config = dict(
    n_kv_head=4,
    head_dim=96,
    vocab_size=32000,
    norm='rmsnorm',
    rope_fraction=1.0,
    bias='none',
    parallel_block=False,
    lr=0.000834,
    lr_head=0.00678,
    grad_clip=0.5,
    warmup_steps=203,
)
MLP neurons of a small language model. Each row is named by its layer, matrix (gate and up: input weights) and neuron, and shows model dimensions 256-383. Each number is 500 + 50 x the weight over its row's rms, rounded and kept within 0 to 999. Numbers have three digits each. A neuron's up and down rows have the sign that makes its largest values positive.
A block is one neuron, or neurons of one layer that tend to fire together. After each block is what it responds to, as a language model described it from the Wikipedia text at the highest values.

L4.gate55:547475501469528544430560419488497495444403522565500473491587449577516452451448577566528430458533475552442602592513539516538621507498562466483426491531451594412509488476552610515520500452514475468355496469542536519470531507441515527601521523493512484494562520522539560496475459569475509574560452489545447429468492631516511520478493421498530431545506514529530487484489517497455513442509
L4.up55:522513536535523532497458539525515539582559614501481534452557584557520486567558594458546490524456520604508478457491625564498468537540551428475534512536447490600442536544535473466528441550537504528532532478567421536455566446470471514429527459379504474514526507578484559439557492398476546521563572449535509493497574470419412492508505536554449456466464503479585431516496545494530602562512
L4.gate109:514512549451550557413486594459492494485617462556588526539520541420450431451514496506557588569516549507472459494591485499517505631511480525484413401478509509504429525394435536494538483483495426500481464457525480504497510497459543521498582583590513566464578524556470431489575503601551514504487474508558431503516414543499558437527533516540490405484514473578468557482481431527532544404502
L4.up109:499521456504404458455505405554395547460503342517532426422606484497518493490493492521537441540549471524520445480489536466453484487491504459531512463496585515461501453518491440490496480519544541443573544430527471469522471501492468475531522533372508560418571521525464487468446493537492538491430603525524481453586552417606528518557502477480465502536472483495475471481501509471482424539490
L4.gate112:521578532498551552471511561525586386512405475525496576597431563434389411517504520438538542444543460537522472447461580561516511505465559530549469511537532542474464597470418491541492533474550466568483419444481527414582486558471545548517521475493525466486517428527433513472507513478544632494464449507513509433533501536525456508455501538486422482560581495483453539559523411437446580563547
L4.up112:503558456554521509561598484445535445489489479519480549508478470548479519531422459521534429505529465547500516584523527461564507604514508512486420488448523618412567524492522523496516634502492545537484529492498529550470459428435483546536578433475452481465519458490431523624483479555499489581496474503525395482520547491504542490482535483598460539615488474448569524478522586591539557568425
L4.gate146:453534375595480467486443542447576495514476473527462423408533461586470530406459513498543542441410468542547479517481456478493472472486397518554426486511531557542509392558514509481579514388462541526558442525422468491551479599558418535412549500527593517589466563595491426517457504554495527484463471549566443445514562441440540487429520425482470459501465499532588512513455496434541517576486
L4.up146:396485549432478430558558426476420497423480452535505536544485492487521472588520440501444467456471556514464576620480472475490488483467607442490506592491466500444516488506482485540508514481475537508503565527517472471541386472474501552489475514540518538489519464471455555508535469533418496600471394457451472520578549434560405640542444471529551539564488539450420528511474521540475609506429
L4.gate224:477557440571489444533539450433453498554515534478516534472455489517500510588471421470511505487399475521509474495569470495491458540555555527469502537426544482501534555441466500493498549538523544549534429408472472490457396500448506483454506412380404455496466401510553434573460533484629468495500484528510528525493419401546460543550504550502529445510397484469547465524537625457579542526431
L4.up224:585512378588486487524393488533440486454540506534501503380479601517530618502462541546592560571453483483459481594460437539428477506426449456530509549476370440441467615541578493462474588513479465478558439463527519550501483481416538553495579530491473470495524430469561482454605523553434465492560575526468529494509450498531515503477555517532485432475475463512538490421449530580463558538377
L4.gate237:530558468521522459539401544406523515437446500539532486423458488474499480492554487516459545606549548419410388457452534482447530533487560386477535420519503412541465526553503511540475521500587572493516464512489548518464504504550489623510487471477478600516514446554528478514527549500467536506558464518511474510510464442521485537451492451422461465557473505444491501464562428464448503540485
L4.up237:430423402443563524459424528496453476469443533470510441504526441491493504505507557529495517509614473456422585528540497495521500402508566445457509398543479492469436538560435537538461542442471480491475591507460453548548477520504516565571495518523526559478483479439445411427562603528473470473547417532498465461461425496389485534472620493519499549601535548482514486498476433605472534477428
L4.gate300:513551474607495552623515482409531423503483497457395442547501445472502372520518465537489496519507464530474504522448471455470438495442487476559494502455502484543465479490393513417515475434431454523565512451489540556457488479540440491439529465494590496526482408489499497458561577557582509548539446501576512474511488378557473500463402486530479471587435379549353433520470573544483427509472
L4.up300:495481614543511537429509559519374482523529567534509482558529435493565485396499525528435375430449499508500460429551537542465538511517524539619490475524509572468480523503530425595456488527497461421551431441524467596569500482466525547451558559463583469507551409467515508431505531492477501525562598492528426464607466457502478505426445423492542507514574484508387506582505508513438500425482
L4.gate501:495525438471572497550525492487447507470467491517400520442565496435475472449514579548468432503454601520501488549442593492586591489408433499513469582500534471510461445493527519498511436548447538442410525473472562506536457528509365485427528464481551489621470505513562480423455421632504558475551469492461498460505499387489597495489563523493604513570389504451526524518501555571465487576459
L4.up501:548504478473466451473512534426488406567495413540475460496523487521540547541514501452506483476599539437445541508463568539563557459509502587465489490546543497370548438520468502536465523489452554376475598511523531477426537487493511620450471537498449567403405490529502483460558480490370533493489512647403498457503559538504548524448578565517451508467520444492474518524529514430437516521447
Table cell separators. Pipe characters separating cells in Wikipedia tables, especially at the end of rows after numbers or empty cells, as in election results or sports stats.

L5.gate161:442432482470527523525532552463470442584522458534505484550532500331523461448569559513450481505546471677410481499524488411504558542525502465619516496481532528488525574490451557473418553642507495450530550401585414493556555599534581514474432504494561544468480489441456565562609488521484499440470473545538465422585446575476519438476492444492526545509551384467475496517456470489475467512526
L5.up161:518507493420483445551402529540485485525537490510531393444518473514462478536526496503500482427558457541492509573525535523596580500509551490563478439511491486508467535501553497473444481456612456594535553492517516557503516442418434427498546575480545437486548498514545581475408518501493491459570468470498531498429513487508480513504549427488489576620504538487515529568494589464458522483424
L5.gate286:598570462471369471527665466478522511545554460562543488593536547459459545483513443561574516522523526609489514442437460446597506494504520414497492490549407553471455529456465441498451505481437577450623540474556486591556459460411516607520541578472500451454477508435465424609482585451470522493483442528555524445474510570447504525469527504519492510485437436498502544559518513407525544590525
L5.up286:506515428602597422587443561509525504427528491539473521528484512475528477618443586482450454478481498512504511420412499541448494539523528545518547546530517519535424607541522454409423462475528493471539422573513488488527536619496479459428573486560454551541502481570487506475464456498447516398545564448523538519582466429480628536480532494500384437508429478425496476502514511582460466525567
L5.gate303:499511482566436540537576583562508462468479465488514516579538518468630508521506491499578561458497536614593563473422494499518575458540576422461477464530435547487463548493489521490517474443503519487587466466485554524529495479481405484540481528527591416489513539427480534522522525477411514516491392488517493459521487471523573565408486463465532543532484506519492514522404469517514516646460
L5.up303:468506396552556473604476463547493444570558520519461564512619519358535540501569484529542439517522455484520376489477491438533602522499443509513537483539526490444452529579425498440591532554603477551582455485563505465530460443515463449476617514483527449512456512508466462530467494429437463449430480517588414499434557480384559440478474496540459444477449497480568518445485455495510413525477
L5.gate404:447521504576499560586540555423483540485531456509435490481503458449537499543507494464462523542482516506471448416512570463604477486520537414477478510466610467475392467469446547408519510425545518484548630488496533589518509514566459608495558472418581456482506495549472545504516449506399455480454463513500425492550474475502523519558415434560448486462455474421532424545605530501531463512439
L5.up404:455454581546424553434479461582409504511505437569525440407510543504446532547492469468576492500494561561447506552548453477539564487520526409539429462463557473461495516506481454445402490535467508458497544415533482495476490446484540505463621482434484522502566489483463549458618542469508461537560467478494422475614521527474498521430440484497595464499488560522528510360481464486485534560533
Table row-ending pipe. The closing pipe at the end of a markdown/wiki table row, after the last cell and before the newline, e.g. "| 35 |", "| 2:42 |".

L2.gate100:512557588574494535471487522389499570488556499523511544457539512491510565531458450486495497425563497580486482433501485561434485573454492547552551481467507557592462502485526604541582551574529460490504530490517567427429478590448593472502487550542520560581438471417563527494522516493532565472474436511673534565468571485492426587395478438425387511506467546482411601497559503497453506485541
L2.up100:529579592472390469545513440512486502560484507509464481417510427530542508600544384448407507510566499495470489448527488484416510485594560544542570531530440562572495516510481476473447523506437408489500550515520489414617502492415401510451480402486525561532515479583541460596548473416611427473457581492586475491481536532506442480445427537470469562587477428459500492537575465571453480599525
L2.gate204:558489454462537506603524494524574526571499499548518441472495421552453448460464486599587546484536521563428512450638606497475501505440556566543525438383441638655523420429478555517446530516483468507472605477489575450571395515432508482460479508569458526522452459496503467402426521461434559455439476533551411449508563564467450527459488503469541530549368505464498481565509496492533530491539
L2.up204:547585493520430481566472465481496466504581546425447561413493529496563438543452539489497507517504523516493517429526586414389523578446563544541453400449528543488511460494535477469481539570500463511447507507413513450441393484402354484458531459465486492465539496579508477504591495581446442596568480524481526438565543584487505533504435533457476456604401516482460511514524388490526480484453
Date-introducing tokens. Tokens right before a date: colons after Born/Died/Released in infobox lists, birth-year dashes, and sentence-initial "On" opening dated paragraphs.

L4.gate156:527434454411415491547542545391480427513507512544493473510546530512488521507530452513568505445459506619417472494540418456546461582499491574478532517470474623504544495496544595509484565506492591524550520483474474389440442540439577457467422551582497551486439520571540550568603439565583427474441553473516521465467479488491505467474507470483512457546509513517475464470489469554553508572520
L4.up156:579522501487493467527556569480486503568496447458487592550457438500520396438508477495505529474462460509488414469512543417593513501506546483489489519525572481451577530478525487534388515518496460534452509469474632493473483553520512551583504616458606541487566536543447448494468492530516424468527431518509471497457492534518479558549533515552555373490438510497575513438544606463541452439587
L4.gate180:483561533483513438442423491492560543436421515526620533497517422526425515439457458494424591572538503525441575572560518495464511505515560460483439481424453505601529489527586586502404556605472432446501493557470470472485547529362461429536511522532467460593578516551417484386456504522532530511485506550500371453488474505473480503458516504459476445591580526516525498433443463531539568443466
L4.up180:508519383517445521493476449527511499536504526481578597390453506482526518528386538421400425513535460524523538536546574549479567494482551429529485435496467408526508478412526493446491576505545528509397441537505541500504623487494427483416469455466464490500568498616499456487385396608403524557401500487467485502427443448469478479501518508446448431505457458456526468540470566541518522469439
L4.gate188:460518499475530492527466538505486435531503495560460531557496474493441449531439500594510571471395510580474406503450430625571574603481521484495492562412474533555450454544518490514443479522534527453509423579566508473496492481512494531500560409505494539535485550520539454561533568451491501474595595523493470531484443564461543533430484545524433524461448432528485652536471434431524535571490
L4.up188:533485489585469457464485608431505388406483529506521618525475543380489615621464496459460512476459467465424432445542570637440461450498514523394531492440543497411489514562433495527475540452411460534515486481525453429459490453470538422527491528442635474481567443535560488516519589487451416465532505470549486459470512546474535554492549499479406526527551413523625487420460513424597519516501
L4.gate249:442488592491487529473585410546566538563551459547402499476521490478544441454456508538422540441404465471474400455533554469435519488493508524589526562524423533553506513581417522505500505540530484457603557484472522287482480495586500518485452434583442596415446541477531507482495489531604481500503560527541471483536570489385592539445598557523447551525465455508491572436570473545540497571481
L4.up249:520453464514552485527527498458545461534474497544513452467511529596426508605446412531506542421554502591613548463576418459444459460396522470480466570618521471460582412518405552608502527619462538534531487494560469502507504503555474445610449495558518602503569567527650493501431531465479473416446512552617410536458538526492420527494528402461553503483440516505560539530479561411500519499503
L4.gate365:502466511462484494529506511497510504510456531537502522479520424405459484525425416528408512419482451587505537468549500582459512432467662468528480494596480549541475536510535478516550552522476413500500573431489558362554444518479432547469475585526570401546494495465401529556500385431537469409375467638512440511523506529553476525537576453499462481567530503488383506506444454499517469490420
L4.up365:548603498531570498446471454478543593592393469498499574510451430525509562576478501524431527393446499498438544487581502509486379511447531533492517445601503478461503516510439506556495544513578452561520574540478502514514501557506595557562437487434443508478426434453525526440493553413505508507499507451489386565470498550458456560525497467415515550510456517499469625444631439532429510507476
L4.gate370:565568508554494468503564499470455395504482522568557436577538399519474578511500418451533443428543548444402461572501449502538451534449555480485486483456502466540498581482540541448474503413537488554488590506512487444458484530417534521490322506537547409535536530551524333502579502546505494437555523443530480453443485653532574444523539484530413467576503394540508550527516445516518576577416
L4.up370:465499421479500492526572484496593485533484449559490497537514524513492499558453498527512587506470389537458462424534494500474498468518418485528537614597540513470418528502512596500503459576530423466529474469530528486446561519546505445545527373461476593516543504540563526507613461436502424470464539504496510504519603472422605513493508540538464545566668492480502504509563518442480501511562
L4.gate394:514479541612511542473514494512521503508479422542526513605504543398528469527486384560509482489522469507514568452568422522543485507448637438597523464472534541544522367515475488518549604450506435488513489469495458406529526640510464485494380459449474474532525453613550495509493486492491441480407560460487436439454477478491429448476508517441482494511452530506444499519494462360433556566579
L4.up394:475405509551510523470467441473482568495504486486495548538567385476546446526447468487588460475453527588500575464513526565462544456524512458485535404424475516599475469607506424451523468432520518615473528490416414499498551453488449550558493562510506405456570484558498515512468510513572408433515541421549513510491462534426524538566578558435512568478451431573501490474540477552520504521547
L4.gate459:552413572465493442473613471532526505612522491537584457531571489533452444455474525496438478482573554518482428437564502451455511515465519503463531515460551549569451498536477574510534518511486563484479479547511472528590447449502622462467486435586550505526505413546567445534531429544515526531531584542542540428522555559451524517400523537500466477531515507510558574436530449511538454563448
L4.up459:519546536486558519513456515499516560455510458476465545497473509577638533568518432505530499484512540408507514515446505525496551543440417471480555621509533551467484479558509594529558637506524512572516556499487485394523378534521526509637540536519518589553426604489522471489481526488558464448486500477557525496411512543462449509532504450520496569432485513440381453528545483522470408520456
Date/number-preceding prepositions. Prepositions and partial dates right before an upcoming date, year or number in biographies, e.g. born on, in 1954, over 300.

L2.gate360:534586454420498629436439526564495420507463615534531460468553464570500459544468541568495471484545559490392614447570537464608517556432485478524496473494469545511541500532453468479355436441473471489541519451523534480486381538440433559517567562458435480537532571456489513504502542478511427495515485539526469460460492510501475481485439537467547450533557489559460537386538474577526508459454
L2.up360:412493565502446473431525433519522500473544509527552581576521562532608469451454602415587555470456531412511606466524527474470553513453452450398509459495526522504483562455450558562501467466543535436583493476465508445439582512516524463510495528474449561447506500526447458585545545475503558616617541486539450448525472462490531520524609506428556476484543531485483671466512577486556477518561
L2.gate505:497530512529493519506491513456457551458494579620550486512416534560570463526508407535553639537550551470502540422575537522521462524469457512540488434488562572499476505529447402488565446476532501541549427412476418447528439556489595510466497475492527553528527422557467513519484498468570468469522474446519462490532502440478448513509422431402470473513491540495563408456573419471441489527509
L2.up505:363464374494559440377483539528478568491536454526500467527521459541582498460509386492499488470523559520515517434526584487534554462520466498573479378498512540474448500677544550506484434582440552504508577561498429482457489486509503524517490474518565469548473374517513502512486506462483526437515460499438559470503535523446515521514546493482464535481385585535509440505518478438424523506547
Table cell separators. Pipe separators between numeric cells in wiki statistics tables (totals, votes, match scores), plus words following percentages such as the from in 26.2% from 25 to 44.

L4.gate39:481473630465521405478429478437558678476508549536478463530439474394459593554472513511486537504557441488543432534520465524478505467496561507539483492544494372491501607542502501528459462542558585433500522547483513398527534462537565574502530528533442483500569559447500434490430464503421433423551525546563511468493469503590536605504539485519448512505485458503491527429472516441392562465544
L4.up39:536545511419530423482584574615573399575400523443421494529502386452462530502454632421425557517494461580479538579510537417594600443448483483521490519445498443520446500559500483521518496507466486495543407437485476557468510538496536547500468485477460489469491537568509479451566543463467493625498497414479541507481478448545523470453508491530560477517489570617527556629499404459474619528500
L4.gate111:488426552498555568496589520442429470494467447512533546496592487481546423417477449501517484476530577547568549593526412437484490578366563528480480552459479537484532481494533482499495442515534475456533472583536557466474445496510447531434435538420503542432462434479530498619561510405533479496523515473537556438573513417471482558468433525545526552587510507494578585485502516511514474541491
L4.up111:448592446443544490421460471492563479574554502521498532436480493538473391486481454607505491470511463438517463436539481445486514567497509578554522501549359509442579629455569601593511544500480403610482577451441596455495480508545606443437478476495449481506445456459485469537536464425445477563479431430528565470444529510503454490455467553510460479598401589476470503494475489508547484428516
L4.gate157:465411519468547593470543484504486467412407555585445504497446420493473478465511503486484493565536481543522559481533464522530479523475513487530508471479489520506509444422460468478580569462494485504506572424610532468524513596516462500494535532445516540566545541495508568571445495581505514421560504501494448527521481523493512486439540484523522419555566528566467534493518496597423563538427
L4.up157:500515506443538603428523493352581555587458495496512508521425464496515491435507521445433503518535522481443478477542538488534497565522510508442577497525497464486454526413530482504485481513471421454494457462479520509526509565577563518520569553457620503481506470467632454486476518478528477428475416437494532468528567585487566500560420477600492487427559564565448427507527467518399587453510
L4.gate166:462564524508560394536474463587489553566478513519520440528495471458443489563483451481511560476419501401512516468410530580472555570494491434540472497503542464475513476382555565561447520511473611486545521469450445428600470488510485538439466493498568477566592498518564480499611372510527560533410464474414502542495425548501518450467577434437543517503451503394543521547546518387520491446472
L4.up166:520431426502556520497427548496466592457537485517509479493501526517453524470423403521492555520478463436549526465561562580504491576482380527509538512501500486576529489443433419494449496549599453513518462450569489579521495470469480478560549471540442537496525547440525436482477420443498514482529545368513532508506463523563536547450556429488468467493551541468563444475535470531512549472463
L4.gate167:483396470478446481458412553495524580466533560595536455521499413431458520490500527465551529421496507509532488649548512587487529482542502511520471504523519525471471544506512524548390472517489464583457557469486453480533415465539533562432477532481453393391483492487483421505455479368551447476563609449521536503497515524480495511466468461508510475542522521470462474515541477504532501380533
L4.up167:463464528530362534512557415513460414592515475517545491486568391510548611601612565511457467501509449471461526584496525526558474398466461537529533526478542518507519458403483470471434506559459515472497487521451486535540530498461489550414556619508413557435460539458417569526537451383426480496573466461380461492486481425495460521456446522518462546479382539494588432528491494490541523451483
L4.gate355:454523496516494526466496510492548608503550527542505631551468431560540472464505412521561491541440476498544418437465348594468518533498568511457453564494487466536501491442605520593452483549499400536440455442491468409512459525539529448580469516506451520541489503422537374508526453422481506529527513516528458549458509486481466514487565511547483477444511428551497583535520456569469451478570
L4.up355:550447505456467525530555480486475551615489595525439593453493486510491503448521393500521549511469532487508522557573566484428406507532456544454545401517506571488487511539552464396511470505530391514557541483518548451579476448475525468502454509607468554473514506453507463387490505539536465473372469444507617436503541492491474391504408496553540494466553500528549470459525472599444571534432
L4.gate408:448521514548562455497490468595459465411578480458529518469480543479554541463511435442482515487491336482618465509499508506487491465488521453430533604506502463394641443485593470573547522506522549511485511480451539461489489520543467498495522421446577535551534575506570417541541507619420558414515571518496472582460426475541445457545590525424579451538457483478555495479455556537600446484429
L4.up408:452582539464532428569447490585538483480475509502451528512416528526497452547517442456535550460530534498517544409562492527427459528441406513559482490528433523498439528534512515489365588462475498482454586510582537482537518507420540550530550573402522509531520569506523535472472471446522494412570478464514447447544513455487483609492482530566488420490564589452507461435548485530475444588478
L4.gate463:484483519341485496518460557482523506476430480499494495485515484480493496487517457412468533532526529476536431533459509531517541521485494458427465592585519554425532523415553405608462571449532570443395527406519507469494509517400481504450510482538550447565539442451602491440496432469567533534481553514550475564567562505569469502479524498493517412538566564559422528446427536530384504478395
L4.up463:517520486527459475479517540507513539471410619502511439513479506514452475454538589590425491607469512526489483398483490491402457450370495458529551525543479515507547579515494497594567473510491502485482516501455507567624492495561431540483510519493478491429578535512579499538522603547565444431397479435545473486462516531555519476475557531539437449500580490481479372465533441512538538510497
Percents, quotes, table pipes. Decimal-percent endings in statistics (26.0%, 0.1%), opening quote marks after articles or titles (an "era"), and pipes after wikitable header cells.

L5.gate13:492610468448517569555497540429504462435442460512510534492447524473556433540471487566468479490591441660455567531492520574456503513523548482540485615495515518477544489492549623537515564523475487555522525407487453445500460502515596516552453525528602544628620512534381502543491565430468459507440416492576391506455553527455526470402506446525464446487498437629506459465521472562395479533500
L5.up13:477549423506523544379555541489542506466471444488488548504577623538574570474492523477526467507540482483535584519514525493550545506452525419529432515458445513401493504584449512564438523548451579502421478463423432453564518392425457476521497474570537581468428467473457558443423616536494437464527465493606500514494515610410547565449548549559561580578574493527484468506526495573477508519524
L5.gate314:455452569498456620530453481527557606552490571592455613521430494539471409546527456535434511373516504495541520519556482477485567515411529569569471455463460491551525557426490650465460573485508483471495551417448571385567547452414549405612449480454428514477470502431444507463473499513454468531515537506493479470525498581386530426494448506459485494606523497397552484471464577547484504434492
L5.up314:524486480543538592521509441432481513546479495466504555486510489541432410458450479506462476475440478573495518536446521435489516530412430476529512542454459590493490617485421480451535578474433551488616542489447470507486502471468570444501486440522395560566569479442557540535511525524508399502529581520417494474505509421536522570438583542560544435471492459469499449463472529551525517540452
L5.gate319:446490474418463600482554447442542505483480544548449490476515568489449491503476468506511509409509480542466451407489427531445473578353481479519515498507532520515378596526457572521497530560517450438419518476512505418516507469497565515532513442483474573529521395367525486504495489564450453479497577511519426459523527479521441561510441508605443542520571527474601635493510403464493536532399
L5.up319:514513487592547449548491474500410510536464505471537499467427513633539480448402494463515508452586502450537554486410543499481588400500489384516535570452605587570458498514526544547479433507485486501581593475366488500541448551550541447454400497544490532579516548541500414535384499466452505447524475503503490544469454511497509475528540500451568451510496491498531429532530559499487484443600
L5.gate479:503560477463560477501485467504490525523410439527445456435583577543468453518497564515481529480488528532546568398519469495552515481415497531599440555482449449544446585485426582566583515517550456581483616539493463389598503450463485463552445548579537561437492537572494476429564521389464432422516462398517496471539509436442477430486468487476423494492472492494446555427534458538505571517591
L5.up479:504524544450486456505438499553481466540413498513537533477482496490414543512510447507410585496498433486521634439535473467472458447404481489603503581540442447493469515445429540480574528458481499432510594498543419501564393433509578485620473512586524520555520643434489534425540575449450443480485433452417483450483513473402521464437520489501451519465466404483425435390562419536526559420517
Dates in narratives. Tokens inside or leading to a date, such as month names, day numbers, years, and the "in" or comma before a year, in biographies and histories: "on 10 July", "October 13,", "in 1979".

L5.gate54:408487545457484547445469510491477446521515532416502491472528419567487491531485552511447531525499500499511448412598528410494530506380519511480518577523554514567454462464460497621490573491478543512626490450415435504552379581510509517441510509537522584526518552465504420499466558574590561457452482514482528520545512523445402528472468453450490564489494447479454557511550488499508520507507
L5.up54:516573538480523543519499481456539457540440545502475393521586512509486454378366526456535472511448541488486455413439572389575510574495600500539545499491497528484485557572569480523536553524604502526460586502404490495501529451524477530396414610493601499546525548479505498494442506517429522429462504529492515479548541486423387484457534524454584488505523534515511532495591511524540565510505
L5.gate264:470518538494514548564631559454509545406529493511523544558490428550487457480401451473416472478487466401460519468484517572513455605408495474528484596487412534511475532609517508606496552524523518457542519570460464475491421557499453487486515419524514386513455479440528459573525526524595465465512571495558481499508548503485486434447534483407602529444478508485477520454457488457504489530592
L5.up264:487505588547568471513527472442511437545541491583472551503507506499520541498475472538544550476595563495401506510465444507511553552522458471577512481465428515584572504474379613503568520624539508512573495443444557472490466477538568491496466563513504509559567555484554550559466395423542424467500459521524527528452587493475447492474401562449475514403424514480414502351541500540420425436504
L5.gate276:468620498544549602474504510491506542487488450570530504577528481447410545508382367523467508430511405478481436542556472509477573530423653453512490503529451505457458492468405546511510630585538486530522479482480443416561510577597523525542494541485577488477454462447562516473484510425524567358511452488612462532453516448493539489453445551501544538497430421455418494490485466458403444511473
L5.up276:484438600489531511446496431482399545530560544529449544438585503525558511534464532499499444499501564520543550480485560529553500553489526552516510520461480570482505480385525506546539515558474540512582393494515485409494464456539547544544478516619545493423533477540493534467465493438573418579604571556539433566485488568439544517446551500373519558497498591486511575455493444447419406511526
L5.gate422:427612508475329391561447605474545457480451539508581518506494420467527541551472547512388471401425558443556493570530453547479517516437582499565406542540401501484535557515419514539457531574446474505637516460498551475472497514486486460561484513493561486524521455449417476465521496507453485466499526526518499551585564474466453505528517472517601563542560516512459556566404391370446515472498
L5.up422:441592580568494561598510483543513486498553511597619544434509556539528586647556526471388504489428481610444530503463449496541548486437584373495496577564539467460483539453476470510498534518594518509403472527573386483505464525449487532440457448485588418445524481492511518571506547482488533462423497498428496545474543526430589495551523524517434461528521429490322428441400527511527472505445
Date-introducing prepositions. Prepositions on and in (often sentence-initial) just before a date or year in historical or biographical narrative, as in "On December 1, 2009" or "in 1539".